Weights of a small GPT-style language model, trained from scratch on English Wikipedia: rotary positions.
MLP neurons of a small language model. Each row is named by its layer, matrix (gate and up: input weights) and neuron, and shows model dimensions 0-191. Each number is 500 + 50 x the weight over its row's rms, rounded and kept within 0 to 999. Numbers have three digits each. A neuron's up and down rows have the sign that makes its largest values positive.
A block is one neuron, or neurons of one layer that tend to fire together. After each block is what it responds to, as a language model described it from the Wikipedia text at the highest values.

L4.gate1423:445376468513605466528576489544432435484602501491487499462546488602454480573628509479438573524451609477455591465466538511605526539592469464525483532488505543475432585517472504524472493572479562497555547554532430482453382517534499487470505616500401477525462456517434468473408414585534646554501469530492528426565599431491593464584532464461455488520522462632534518476462431434499520492470528546535430470549483471531533568636509523555460439560479485478518551453536471533572477455556588394448412497513563464497413516502495463478457574435447488456482521548496506490521505512545535510
L4.up1423:505413489481549548480485418528538479458564468542518483404479482530490460540509478465446521506567502502521527538447493417554519486495516501488544563423548598518469481397457478495489532456539440580476546512565449465515442477507515497455494476467458528462533523418445479517501433529460436469536515486525478390541555434410444482510543453532503483543567542537493406447461396498472540544548479556564490462542484503486442493483548498498456473458516458512551478479556412474491514493549532461562457553544459485518502563486509550493563554529480462474471583486470518433539523588564411588
Item-ending punctuation. Punctuation closing the last item of a list or a clause, such as semicolons between list entries, periods, table pipes, and question marks.

L10.gate224:504461462534527592469571507505463503460553486586486521506626471554478551453456463421444554522486537511493488584480472421449519506472507482459566483515598502528476485475405603592537556485477494520510499456496576502459366455488465480533449445600449489525482465482390494504465493503482548525535494415424614497515477545566463465456465511500498426472537466545453443622506465485493512419538445423528391408539468428535545480557525459470535506437426538469500605500492532509455498534516510632537480485542543521516530482461505544538519442475644512407463468528454565491414474581508514523
L10.up224:537508479411521496426556556591503484539413466548449563480497524479532489462572590475490544489554510521365446609475591451431467519450531547508599449498488532457477447517469513508552541496526485488492498424474603442461558468519470453579499505524463478400567396432461552482570552521444454537492483495482429448554533388521463505507539470424422470531530489490500540528507526503505624531497548424499528569442467392578537467427552464470591528481524521486491511535560495411488451533491484513595555549444606540516542569530583458541491574587491564523479588552504525468435465493544515445
L10.gate248:540406579432517489498456566396493519578461561549527520518528441556457485468555579510454498567466483474473552530447494504359460572540489417397491542498495501491541480472407650506449488551491535545439516509419496513490512479513513513519471500506481591497439490474529553537633459553519432534576501434585522468449454418468521427563473534534496350528500519545531560511402492535527514477556509431494477539550406427586574571549469491478464490509530505419495477508471498509478436525457484484565412408434434574541446578533551463558527471529494459535521451482477468469497568610532535555
L10.up248:465379504455420459424508339492445563510416515445502549528508495502463513533600525449473558594516551498422578510462542437408419445490470487505478489478451568550632532466433549424611522546521457513492478535452501480610502620571417568462551463599428539529518487499505518643579522626603531468489531469579487488450541439555491510497534523501508480500413542455467543510529569467481476514484501509446517461497532389498512528596517474533544539541439512526559467469445563539507549549511607444481507443464532587502446454442565448521613463579494502563466538498555444423480514549523510517
L10.gate383:445494514516546517451506569519528487499411434463405530528515564509546485499514422394441473507485509468558416489561536530546403509525517485423455454513522507503420472515489604492538505508469529547449479493414463534483460532538479527422479588578442548361508467508529446475516582506523438450476485441432605519470500468541488518461577564538464542532422506591530511514570509605414519436382472487527514486530628456546516479501514526547415526569580511466449486476512439452470509622427586501391469503476513491522485467496577485465563473538525542488541552484426488406515473468511500522
L10.up383:481569432463470559510551472556626454511456495505550511516453409525544559512450578452557497385419513474413525490475570521410508468569585556516523393531493483507553547528459524481501478478463552543455457561546517538510437527511454492533465543539456533540409462615496465455397546571542555560460433515460529501464620511575491471487467518424512479504506522462507409491460500531480462401469492584514484431531535487568494439627509465541467443436483483526561559501503507410458534505474557451536410511417475428581481408533517516455514537493461519462559471485499476512495477469574485519
L10.gate389:546560492438588506535540563569496615475471504480582467442470487547508539498439478442528445495487521476542630543524556425430489424475495562488510472450485530462494528450490490563507532429498505522529464514455450498494446561608546490500524554529450516443480494564381510518524577462435505619461476443507525429464553507513525481525499529468493489549586395480589513476505413471467452556479445504644581440522486469446616476523525501504444535573591482490403537511571583517491499545420680557466499525565564446513456497544441482505508554531586498457496497453524470480548514468598481516
L10.up389:427421427443479513525514519555473552532506461492498483494531497418533442363547465481506463455417481487485532553544546410430479463563452462597544417491496522516460518550450433387415536527463441521569592485453443395399495500512570520445631515464518511415508555453503474547505453536480431562530384488559502502475587471556543552543589495444499484572532541477544514534469469470476387463478557528548457472455498451485543471522467494560458522474534515435475503513459519500487390575488501518527444512528508493496482449508422509455504493425452523557476544509504558540526521469591563503
L10.gate703:542455463523437564547478569530601509434532458506495533532500429482513455431541360460533511480560562544515445504537480478442473544469431613427559562530527476514482568526589535573551531548457541429484519545479599465548492443522638533462468400477400556461530541591465450550517398522465593514411421526539560473463452441503578461517409591441506438551403452410552452550442477469510584462601464504474492531533520438440556536580501504502497503559495441498481539518563473473482458486552535511519449493524393540445509512581539508455574516538451538513505484555530513493472498493534467584
L10.up703:416482538529586381515477530564488438474601510480539515525504474515546499413557444435468493482552525434449521493527489512518448383550447546444465594482457489531473453522504470477475473407444548513460514542512515465557472488546385455516557485547503486548538495469557461467584562496481479604471608611584459420490525512530459510604469420571594552438622468489543480482458510495540499467515500546594510508431521474483505477503485584548468520495486543463516545382548548482514522508564514544498432517470437560493488560401467440626469457391524475504567495491471558427487473435523511446
L10.gate717:547426411544560479483556558404428548423421438532585478450494397509496372524562470430497497461592531559387471563563543460421491455442443485470516506582481438514550469489525533507466513535476469488474513572478524435461399481538483553494547420557499484502513528432475496493547504506583490507522502413559566571465549427556563523546467508489491476574469419532646555469486532561549489479457477442387477588483549482495531520450524489509502464510466495458386538577519494447434524550471470480589463524353548480567459520510480476502519508469551454491470509444543515399497567561532515428
L10.up717:565352515531601518454467572530419616441471497589470483619566469579520469418523445493521524511524522452512563549526439389408480492567515511544512519531500480495565567461567453548443562549470450472426467518419475603394496487587461490461535505573490529507485508486546496529495507509541512515577505441531512560511599483613588508511443572526561546517477441475547535444421483574497479467501457452482516514477509503498403426573429377534477461574539477460470464552398357556505492547458501534490568518549388552470538508524517534467512422428525478586499439499451471474491487487495551470
L10.gate872:453485505539421479568481428438498414575424499462515609544436474512487462458582479481472474525572567523443581511451495521512499449489459548454582543494451446538477499506481490403517456542537423581484582475427516460523528501516474449468450559489573450431544517544466459538493527466441503510447467500464491429560393531429514399466443499451490480493514468525567507506502632491627472525638472497515453469495412554530440495586438542447503523564458498508502586507528503522426519394574474557563536431544488524485419515478447500437438447491546464473615528512484463481553462541549463485
L10.up872:540471480530496480502507495515553588509499554492465496565475423507472576482494559390513562504426548572501549498560497447510523449560547453411512539501522581528393359448420457443467499446504398479574444517517489526499536583585453485494487585451499608440495484525446450492514484522510563575498433454521488452437437487538599459453515526556524507451594483469474492530436471575553494509544403547472532486481457474606529483489446536468391477536597492557453493482558486528545533489449516614584474450571535445537491490485416490444482493520479434539506475568602658466518452673516529558
L10.gate1531:510500556485551586549505518502443550558466557510479391481517505499542484439573531468599523514486506483513513525424459480452458495498433536443503512476519555459454522508408491509522494555471408416397569457416438461449439502483471543476573511510492486475445532492490625524441590480497436511513567367383497535514545418432521394531471487456521458543486549527555465388416568422496497528536533514517588539513520490521486424558454523561551426445474656406490484433511527562571455579588571571496535409508489397521537522518406365547453503465548467497476528608525473360575501477531493520
L10.up1531:473500572437506546542540504564401535494388524515499464596417490561503426383501514532577510530443549488471526501462530526558524517529475595433586522575566522533464515571522514507487502523561511501535504470443620462475422550499512441497497424419468439461533602600479588596502512511504465475484445532534385523493527440414526548473453497459511444522571490522588409453490538619498509526438523445485623536507481424486474507421447518508441578451459489507416585477534610514497467451578470516471494480532495527566576536533565514494475514466596519514563521511461543497468529569488548532
Mid-phrase function words. Connectives and prepositions such as of, in, with, and, plus semicolons, mostly in technical and biomedical prose ("department of pathology", "patients with").

L10.gate358:451485464498472497444501415511520513547507596535518552601532529400496457547553461539535425596456435545530449521570530433390473370554574528490517534547465434406484434476496519544436595481565397446462529467536427410529439468522508478465515514537478494426503505457476493501517403378420440529515477352469348463405500464518501512550618564608522514502477539413487467585458490562521420444537430522436424465506478534530501589483470561489487483443510471431491497471488499505531377539545443456547535570496494543503433504459478447491481499550600537443611432367502400478501525433547586458
L10.up358:564536440572377493521538498449512450511508477464521514505507432478463456445475469465512487471453478506537449522495484435518549493524474527519531501512421470456471566436601549549469541470484448419527433434510541493506420542514525405568512538496451417514487484517514434462524466436511529437424515425480410479459526448506564516500490512468561455428557418508437487487516601510444506554523501463525418430548519443499532538435551550543555440492529592609403591543476519496545536596484519501500604499397451566496555590590461468542552477513395539525549554475549521488531481456496456468
L10.gate450:436554566497504524560447460436424495406542513471577454507487587514499523515483424511486455508487499477548555471479456458503444464386566490485562566510512455563557554471625436501484507452527467485474544576415467460464516508446486480477508432488631438422487417471551546466462528489461540612414427504409439527512479511462539377503488467511477521517568478458512526523505434527559591548500492572446430418523563511455495446466428500456498512435501475538464432548560589494567514441530484516496533599428485570424462463485546462508599550488580514521630521494452498552381541500518520458
L10.up450:412455472511488516552492496462540423490518610543522440406482478388619563496533431495466464508494474483456511506585396554520495407532479484529472583445458548508404570458414428488532604458539573622456469499557478405474409510454539517501535530556502436506505551426511491475547404565474494572573492466507520520494474531543452573476547551613493477514567554574523431494423481461491537496466588517451492534478499505524473543440497498451426378529522518444357536578515565559463489492500523401586520413381560527562531586432404551403496518464488498536458481545449434598513486587421495468
L10.gate624:565498463560526623443443516493583445508455586470443526487513430543532496462495460491587499445527555484641556499547537423495435472495554420438454499541574337530557419641524447503514402522473516504499520462559458395511479505547497413428616437551548360442504580477508578557424512468544572544545516492430458456562458484528507470529522488439568544430454392522544475474458533510583494451458461543469476490448445469495517532499521572570576466503510448511595484497337584644556507549486552452461550415475489434517473568556487459522546440437527547475503517578476569488444491515526474446
L10.up624:487452470538462551577454557451414458522482482485501534474512456491519461530543501481565549558467559522532491391436519485495587545499490417520536520426504545514501549475590548616545521417489397512520457525418484464449494421435438487503484440568481521413582513520545550522491525471447453504387532457487476521457405424492518510399567515531533436463485448427504497462446489623478382492488472444461449449511413447452553529496510458392432515534562485545468540470555502510539490541592445561498506532515535538478491401450430419571555561546570547456492490595520486398510481546473374513
L10.gate709:466540552527425502520490441530529652455575544533533450575524553582560529625509482467407399522533580533449439509571569430467493468436498597481525550564503494559419522521460425580514530574428492475572527485527553487443581434523485563568461522513515410576436515506417408503542611487460515469472535555451444528572491451535446590513417522484525564508478479475415434497451464483502421479377390560402466590508464434533471445525472544529563485444496412503523598577441474483434485557512495512499569431441506462485581547490553541440540558469520428525486430441459427492468531490502502474
L10.up709:464519462508481494424536499530417572475535474469467542561574515450484443390461490525466463580502444554453494499502572569493512574420505440485499475473449494469487486427441511398500486527453498548473499514539513450497503452478536368520543519589555455529460577493502420484503535546454391516447502492597561563591369574543450463480497472505445606467462492505482490520469595520434473500497596515512481485553459512600552485436471487495507547432453544522439597510490466506476512485606440470503472547420407566464540472510456586491582511548539418519550471459575479476501534510495559450
L10.gate1133:523523448517600430417427521526478502573509480565548425490512503621465569525509460478531508547505517480561551452533477350451503568442491597524548505440434446495519584563468526453475513464524520478507494524571560431493387479488579450560457494495543527545396508454489561438567445495522550539553472553511521474515412568551531543565445496460464511513611460463506520509562581520465529536467577519396468557514594528458493538438470556592656532508557351479648545442394488489573541530517490521554479425468472435475613510498503510488530453595482505479532499447431495481444528514469536439
L10.up1133:556521469520513478645518521473455435441569459554448548542448445454519453580600425548524508532518508523425562478488362426459506455497401465412564632438550398529480500451469535478546466545458490469511535451497588494469509432423471502520539456510562373465528600459582439508546419459596488619477486518499524453450491505501558581471429456507521426531500598582526529521471470456529473491413432534466502448511433466477474454537524526532487558461458454525536468431499514421523484462457481451437490487486481446554486485504479576483465569454468384496495446544592511475529467577582484451
L10.gate1464:364516540558449536474556515466471437510530491376482444481506429479463512450605559427462458467494473537439523581526352513426484414439519503543482455526481446560404465405555502535525543513524564618543418459543506418514491430552437529500539495508569517481495447527461524439421459545483553447564538521399458488510501515558467482522502529533573489548586549590473416525467529554509497424573473560474389494468564536500463527428456532440403569462462524476519500545499543454485412487540477450443454483455577496522529511590572440555523529459479449621494486470560513606433433607440494549
L10.up1464:523494430546490512550434515463464524521631477569513507519552503467474561479457539434469448481512507484515504503542454548387462472423479550505595516533488576554454440511401497430549539562508541405477566521462513437432509434623463520499373498508613565489461523547491502464408493440440490507432526460511474564569480510408566526477483470448552531537624505469554398458560413500584507479604599532447549425421542537496468484536442585509512483495480517419497528575520585560467383475473511481510617541441493524540471497527457496557456522536531471539522414479470447503339394543562457584
L10.gate1494:481416530531442483576507541463430493459454530560508480475509494633506540477566533536467464555510494512493467524498424463513509436366464512533502537433464518493560456516492532456467460469509505490552561461465436505492552367561443522390468462543507553497523504520478486528490480558538462465519445500594511529514562508422505561493489513495490490467470467471584456498569489527535485501572545473480505556465454600386488494460469526482464511502525402515443465443539616461429463569429469508440507474583481383495606474551523550465559526484496582517466450390408586559527497498510517504
L10.up1494:419519501519527510449488405564498528419434550415392466425481543528534499447530496500459500431468482445522427547500478481512483441581556531475550486470523464500501473485443547612385423516552443522564496492531501584477508379460455463626523467556499542528512499451440433457502507454436478455400525436490494505392457413478479492530549486467566423503537450487467491444494483498538467432533551438581494529439462573587472517644452489475413596548551447519455566500517484506546599526469542448476563546520487523437573504500443482551438495444406550615456524562497463521446559489357486558
L10.gate1535:471674511511464601449464461498472513478521558536566608493543473502489575545522460512506427487539505577554500576533511445409441602427547400583556439604454442524435472487483458544563492557519508561507475490515480522513466475550470481474489445584504491448585458482515478454576496630515547479526481427453477489502542498490425474512488413415443502557531483582573470586471538500501484448582596497448497457465452428542477525444470522519523481441544433516436570485527530528502478540568518528448505464588510564541445438446517533479466506538392485435388447507474574442507343476452480455
L10.up1535:512478398460370504373478590477413444468520488435528559451606511483567564455410544374431474556431569522525463445487594454508482440471497507508543426540462433449517440496522415561419463618522505474667397484461492442386487524453508523557463541496417475474582447580527526455476453514469453444504538487484509494550599517428510519520530439487529483528499459537466491524516571493484566567508433434497492552461541466541557473505561456548522445487477518508525563558484520521494469495575485556526492478464434523511494536571576502576438402459474557533367457503545506531573506534481480471
Split-off initial "s". Single-letter word-start pieces, mostly s/S as in s|iblings, S|omewhere, s|uspense, plus "known"/"later" before "as" or renamed.